config = dict(
    d_model=192,
    activation='swiglu',
    norm_eps=1e-05,
    init_std_qkv=0.042,
    optimizer='adamw',
    decay_shape='linear',
    dataset='wikipedia_en',
)
MLP neurons of a small language model. Each row is named by its layer, matrix (down: output weights) and neuron, and shows model dimensions 0-191. Each number is 500 + 50 x the weight over its row's rms, rounded and kept within 0 to 999. Numbers have three digits each. A neuron's up and down rows have the sign that makes its largest values positive.
Before each neuron's rows, "fires before" lists the tokens most often just after its 100 highest values on Wikipedia text that the model never trained on. A number after a token or word is its count.

fires before: "\n" 84, " as" 5
L9.down188:428536518429585574546509553440504508410533558396453504488461451503573600523570443517480466495475492568480420523494555501442481539499528511511486531442488541501554545476492479508471521494474272446496521526493521427608565507544437451498504533525526545566470532535562533505488493451574500522560452494452551462466481470495404509496453434437437501550481562495598570486465475508486391533540501487536496442478426462541456408463552514481525504500397522553495518531514532467431390456579454498451540437537516545546411506547454526534565505590489473349441573512526475435496502522415576521

fires before: "3" 13, "0" 10, "2" 9, "1" 9, "est" 8, "el" 5
L11.down330:456506541504426491528411451461513566565553574469548442508547517533499490540522632544525494476430499573536519485505496522461463471484454490592498343546559551447505476555464545465454543522514527509543480424508536442452608538416503466511563514420528482456594546484481499492577450463549465526468471444425526439448548434558501483411498564563512466470418449418501436447564527549484503544453619529471447455522511575517493455435632526477503491517547497475480415497523621470421568418536490475536498529539484472606563449470501491544448373545474466606517483468481431556503547521541541529

fires before: " century" 18, "ast" 12, "and" 11, "th" 11, "ent" 5, "ities" 4
L11.down387:424398468509479534496596521540505527529375466550490490476491554497535477448526546456533441518548446495528574517542528423487465548436507436572520507464515522498524489421505460489454565471490504515553559534536553431489411468503503415491467471537406459492425491511527445444492603517487583550513471545483470478536501530531461404423454513493532486455453516545534542428403587474361418457529428531624445501548501500522511460444408484533551458555516467491413526540436591481557564572474525382552500422434548584500481446597448559515495453430449529423491424590546456533496510519560484558

fires before: "-" 56, "\n" 8, " F" 6, "ip" 4
L4.down339:554548493450545471547470481492482513435464564554552562526454476488573471481564490520595536456504513522416418378538560460453531453513446623478483467539500430557452538572501570507551543448498359537517491495535417518553629506503450459445500490496459511593462519587450453524526397377493575567554474479433578479421499500631417494516467545499480512515550502497480505516503547514550453564392477569528474460473484474522516504422549483459556479557471529534505519485524517542491483467695457459516462606492504496457457524445505508544548597525532440480494465504474535523510480527413445480

fires before: "\n" 40, "-" 13, "|" 6, "===" 5, "The" 4, "A" 4
L7.down18:477516535502524506387448502568523571481488445501534490505469486560533500521526438590540342460486548450446514534572554484529480532514537479493445521522466491473594512589489479503430456549460157508466440477515499445506494465504404396542504471505435552573507505457470497469510534538458520493451439541439527546568460534454478522494537511568539544497445583526469515533485507494464414436551528475461515491472458513479534550473505504574487504498568517571471463458401442475476577475552480477523570526507527467544510503486604467501516441445518531404486500449440487501536557525475478547

fires before: "\n" 47, "-" 21
L10.down511:447508531583523648473516534487424503478503504528529579421449469569564448463543431453485417450480477462413516565469510466546615481452471528502419535565464521512516543539501612485550489514471236494435516497531571429521487488499537475551447521491467454540539498523472527445447437532490491530464474444510535508476554512505395514484517528505476594521518519460494584585491548521514456497525464439552510461454541521446501487436533540579504475639414549429477559539550476487513561478622527533441496498551410510524491482486470503513408454549538471450521508572537462469556583530482481514

fires before: "\n" 65, " the" 6
L6.down308:554535411483461497490482491528466603500548523446459516483517591475472454523569546477502621438454477459480520579429487530431472491480522460445538463476515505465499564485525426541607487478561433483540453559503507580461517498511539472479482529447475519666543495479475569472424570487514530474512446534511481475577486523562410467582557546568559521460526530492560480488480512465576513545485521411473571471470539443557486611415479483587481446418449434415500536493438487556439464496538523478465544438465494571470587532476525587541430415523469528387585496472562544550559500414455655507

fires before: "===" 23, "==" 20, "-" 9, "=" 5, "M" 4
L10.down295:545553477554518598462509587511528509548482408497480537459490515501528566460549548467527510546526532531502448556547493544477477537522480518546447469424463403540487455403480577526605502523500405469517466549564472459536510516521509526447423563524425443547561595529406512455468430489446604497477497441512586610492465501453462482463543547494491494448479539513537499514435457440474466524529422498499538540454487407548401525396534559545568508597432580419458593540509443456506506452675470462473542480534471504490578473527519496462520493472505588341531482459466389497502529467507475448

fires before: "ian" 15, "ction" 13, "ia" 10, "ior" 7, "pp" 4, "or" 4
L9.down246:421458511480576565461469496514418476549624498558574540511578569535500631555502495461485523589459562519478492451562425438550527478471467461586555444466478439544457438522548407476482512513499532520442509485477445542512517452530468536459501496466416383401467401464551460496517500524473449437519552419526493515449455454447506472552482459416615531376559467548456458507531525551543514516515496524507460486398532526505448579543499503530553488581526561571500631442488524487559539606472525479502522524562475414528501480575578519519545525435411514401453561479451584437504520537506485482

fires before: " |" 30, "on" 10, "ulation" 5, ":" 4, ")" 4
L9.down429:519515493601533421467440515525473563594481486556580448532536458468500558521449454474460451511449604556500546465480551552569538483517468526571480453519497468519537517505474442491572454466540520489495530533444547468440502482583509518492527532602474488506526471440655537502508405583503481612545535533445498506594438596488436522445446549559401504469543480528497560485460534470480555467507540592544543507485369499513528469459503544554517484516394565480544617552499425615449503456561585436521474537425498492571552535538557475409534561492588516526487563447544524537495488483612569460

fires before: "==" 16, "In" 11, "\n" 10, "===" 10, "The" 8, "-" 5
L11.down40:522529521536532550465491490499528488507486516544485609429412496514498440472435522505503467438494468469556511481499547481488515471530507499543447534490570496489521502490525437482537485490498045500525509567488489479608488464452504490472452530478473452496549492487537465455532452450509482511490476504522499478521537529466454609482536510510573521527499484572545487587524470462504424521521527485533532481516532523479496487488522458516488535567390510470492449465463469440453526438527388498474544469561506489471510485451550492503490437528469512596513494526489562560467525544501475520

fires before: "-" 61, "\n" 16, "ording" 10
L10.down320:428500550469468512501480529461538552452539514474584485530507497471513573482552385567499501461470562565504561588466445498443483477467494480490450456526444529412610511448522500401596529456495299480454419527562516507542497426442480511537420467441500473456494551596547562475556510483457550528495507477546610530410541501515361475497474481498423531602471609445577543473452483480509501524540500493475464492593486536471474509533440479577559465469529528484439526513420503491469441497616542433518492562427438525497529490434467458432486484480529604505373444480471516486563490454519535490

fires before: "7" 16, "6" 13, "2" 13, "3" 12, "4" 11, "1" 10
L3.down169:499548593559524525490424497439461505507466590510492538512437471549492478520518483439476405495486461462564527521478495524546482503521477467583439572459564463550468500559507516430550498506438477508498479481500434514317486453522480516514477538475501437451528489502527483469536521582493446528569485484403481529415508474527466591495453580562474549507467586551477521477557529540459603558370440497466495504466453481474462414490524440413487495499464514567451581538499466574495554550553548551508578518451464416486524532472422509460427443548538528717499488387464454552527378566516449538

fires before: "\n" 36, "The" 12, "A" 5, "-" 4, "G" 4
L7.down215:536431503481522571472554500563476500472467419515629434467528451376549496567534602514484430533445495462546442441494443487540463514561525566573495559536515497478494482489444542573549433509437307509476558434408467482636527474509509486478594548453456523582543477433507563399439448425522497473454472421499482562507576529520501482540487456513449505440543490552514412444473464551534519434597524431549528496580503467443450513431439480524520535497512577520477554449446495457511471491603466458560487440530524504505472502593494542552493457486556448466544447459413525525544562564522500542

fires before: "\n" 29, "A" 11, " a" 8, " record" 6, " known" 5, " ph" 4
L6.down429:463535537490485607438473528582554528543534513505512489444503478504389582585469472427467468430379483465439546542408424552533574523473445399498489571435468532521475466506550472563644512541460337472434448577471517582429527543456494529455447456491533465478543507488518506413512544497447492504475442532441533568458444592511492604540577476452579489437505489439457513486503441492602394588445432440490496423485480529549464523519463532510479439453534531493484534513542593488460588453581520504482586538454483527544446509545500473504439490558537475451449514515444506562511513473517461449

fires before: "\n" 38, "A" 10, "P" 4, "ese" 4
L4.down238:370434520456536487410564517467569544561470462485489464459510448515504496534562587450481454517422514463407476490545470483505385482502463403516527531513553532466572446552464509527566439474457679511430567533505417565482491513644556498446517469401481467492504545609479496503499504586461502457447476535522500610535499528583508529480472526483485526471520558571568530493451470505491421520536570477531548481429469477538490458504518525511501363491575399457441521496452487522456558587454444548473518493548527529459505448509631487533515522450467559465465520437426426578534533546569504467

fires before: "\n" 33, "te" 15, "it" 7, "ad" 5
L9.down500:496555551501482515489590521523516398566486554587559542504513423445568532565473489465551472448443560473436446424453527517484567496471474501406438561463558454508528602549564456581483552503480546529445460473567490492449507500473465417576483487485492474420492438490588449552479372480554577469571441527349525518461463459533455495646512517512515504566487555490500528524473474521396447589470487494570451488468497446505470458473486557527498461547430490554502487508474485362465553555387536483562500529492459460484469432507478541469506422496632441507521548486513578479494616434525481518

fires before: "ish" 15, "ia" 9, "ian" 8, " States" 8, "ory" 8, "or" 4
L4.down506:458551457424540455534418469524528502463511448534535446512539474459481550534547455526517484493472535536466474493498550431460555442456448467503433497531455422438519499461543513464438524541496401532485467626622481404530507539509475467476583502571475539437406465404436535517555497496369539484529425475460475569550558500565511425614434384443500538434526465521415490572508457564550513477460510508548467445422449467537543588586527512429459447527518461545562519542524465579525513430457566447426527589422525423485474443554466494455485458487549537556374551447426468516480492468441493478

fires before: "\n" 38, "ate" 12, " of" 9, "ates" 5, "A" 4
L4.down500:449539515547487533557530558538520467474578513454560439354537432551507593547434491449422516467409493595433433475564449480479448448503454377483476406468529532490502568508512448576574471505517517510447525454539545481479500552491504546486576485500471533424553571545461428461411493561540484499549600445536458460568416592487510537450543435517562612451489657533500538582479470476382506497507510531479514416458504468578459533490532419496440458504475463487464472441486535520534556504523493522479561570496515502487536485532551536497487483446487556332487512549458504563452571545490449481

fires before: "\n" 51, "A" 10, "P" 4
L6.down472:496505521494491542482580497495562471486628472489510494510502429501555477574571577515423424416384508572472509388444478521580473452571484412453534469456494542431468460420546431574546481493490692471443580546476475532466491473494552455480484487562533556460534554511569477500537468470562462507446427553501475500489458544492459574554513543519457531473453522386516494529516462542470478517485631371426531451507464433485449483468548471614484456456416459450533474458523559437436516482508527470479528432467514553543501507474519531432556535483478419469463469455455586545491573421572462528

fires before: "\n" 100
L11.down93:503482594461564524543581456448494550526534501430536449381425527489559497366543471499434519465495519452454455508535498528525522516583561432505468467392511511470477548524509450407519476599479456585543456537550439528516515557538480509526416526459496516586454535376518509391483491422443508400536490549462531491479492576541338575477505496510500522376437565502540505601565507584493467536449467479480511516508475482508446525434541496575501489434482618454434617462507500486421514509497427511463525495452564463395495535563489489463514506512493444558620535535509521483527518504536506461

fires before: "\n" 38, " " 11, " W" 5, " F" 4, " R" 4
L11.down312:524513584503511554482478518401515514531512512491547515469487447486468480476516462503574445505538508421419515523469453531520552533501561536487578506524505479517520513469577496488487499481494111510485468521467472497495465472470501502552495468492536549509434468439457476557492477490408559451561529547434477551533508489443519494486451492527503538482586565637561481542463451552492557531481484400485509513405501448495512564522543488524533529483508481520532495437551453503571569430501529550518544560534472500498504532457542490456455527496494523506561492439504502623540379569487525556

fires before: "\n" 46, ":" 4
L3.down42:550516608555579524532523494506504555579497479468474555507505545484493433532428534514442487525467507510537500477538457466547450533518539483594510503504530553531404498596498564486457499510522423485485563511506510468586478602421531416442410521446585538553597605515517559504369545395543561443522470565619493410557476583558419571519534474534482559468520496590564440478483502433575546549473521531498555496513485470476440435499463512498486546483507524430469446477530502518473505476589479474610502540520475449398520511539530467483560538421512406536660506473458490508473531538530587428

fires before: "-" 53, "\n" 24, "=" 16
L7.down460:460452477521468443540524499509498589529554551513478611435467499558532442544560437461482491478499524560461572504435478439479473513516487492413510527482542597448552427342423541570538594595488478494517417502529503474568469557527533493547369465444500444545518534482545541462476583552422441413491519454516485484585488557531476498460419507566455541469526564439484557531400449612418468491425532508604584502514573456583520523559438520499411513553454499562516438450496503464463561471480522515401493485516432525448454474460449539578552476545556533495539574470563482469499482501583533553

fires before: "\n" 44, "F" 4, "G" 4, "A" 4
L4.down65:462454548496542446553492481593465524452527454560600477466470478519578528459512488486462472451450477487505570480492485455498410456616513426541460545526522492523609456439429486559567625452430424599441505506446467516635596476515624446538536569522464507494579600453471497464543462519609540490489446464506468438455470552502460483491496486472467488548505493442557510455528425560468505485515556540506504486537548460507439516464483509530502538490513500516483576408451524521444546550447511441488471503491542619475555515542613518457501605506561550514434498442552508507484580393630499594

fires before: "\n" 40, " The" 6, "y" 6
L7.down475:526574443549548575486514463531518483451462525503509590476492517531474454422465494508484444477542442443538513546504488534546455515553455498462460493437551500551483571555435473407521530469512164491494453499515492468541453403489564463517482557446478464550533506430529481418515519471456500499506473431531475428538509492478491584516486493501495478491541441612493497474537518496505460565505522487541529527520506523487554529440520534536453548488403544463485513513540482499394522468492458418530573440563545533499513475385560495548516407502467560671533489540454506573504545524523418507

fires before: "\n" 99
L7.down311:560484485411494608466491436497485563589557478478435479531488470555517471540573482524494576526496519465470492564417389646533410544529527424413576492500391574461524545496480508537526574536466359522495481510438473453468484535502417455457547474518417402588527474505470534425492493466500525450558587601562558456488545535423490517485471541536442517431480480498578553542534372502445443518553426511525491479547507475497493542501470514497483483443464556517424559429527504508525478439545464533492531498494390566422418484519515499514539495530535613473585462596576513469502519449552463495

fires before: "\n" 64, "ed" 5
L6.down407:491460450399492581514438440489570522485497605462513462558528527440438519582471527505546499466503444549513554550470409508567604509489523473481507404581496514538482474513464557531552481443492333459486493498566432592432492525508500534525489475515581523438579524380468479526475540533506476511485563567512436519508505515469543523521495490545498479569507454532476559545461516487499508449474413387404530481563613401501492512513479434482501540516426578407531465419468450594462503493465586511413523568480457490544471521497423490632495602507457517471536589520425541439510514516462610507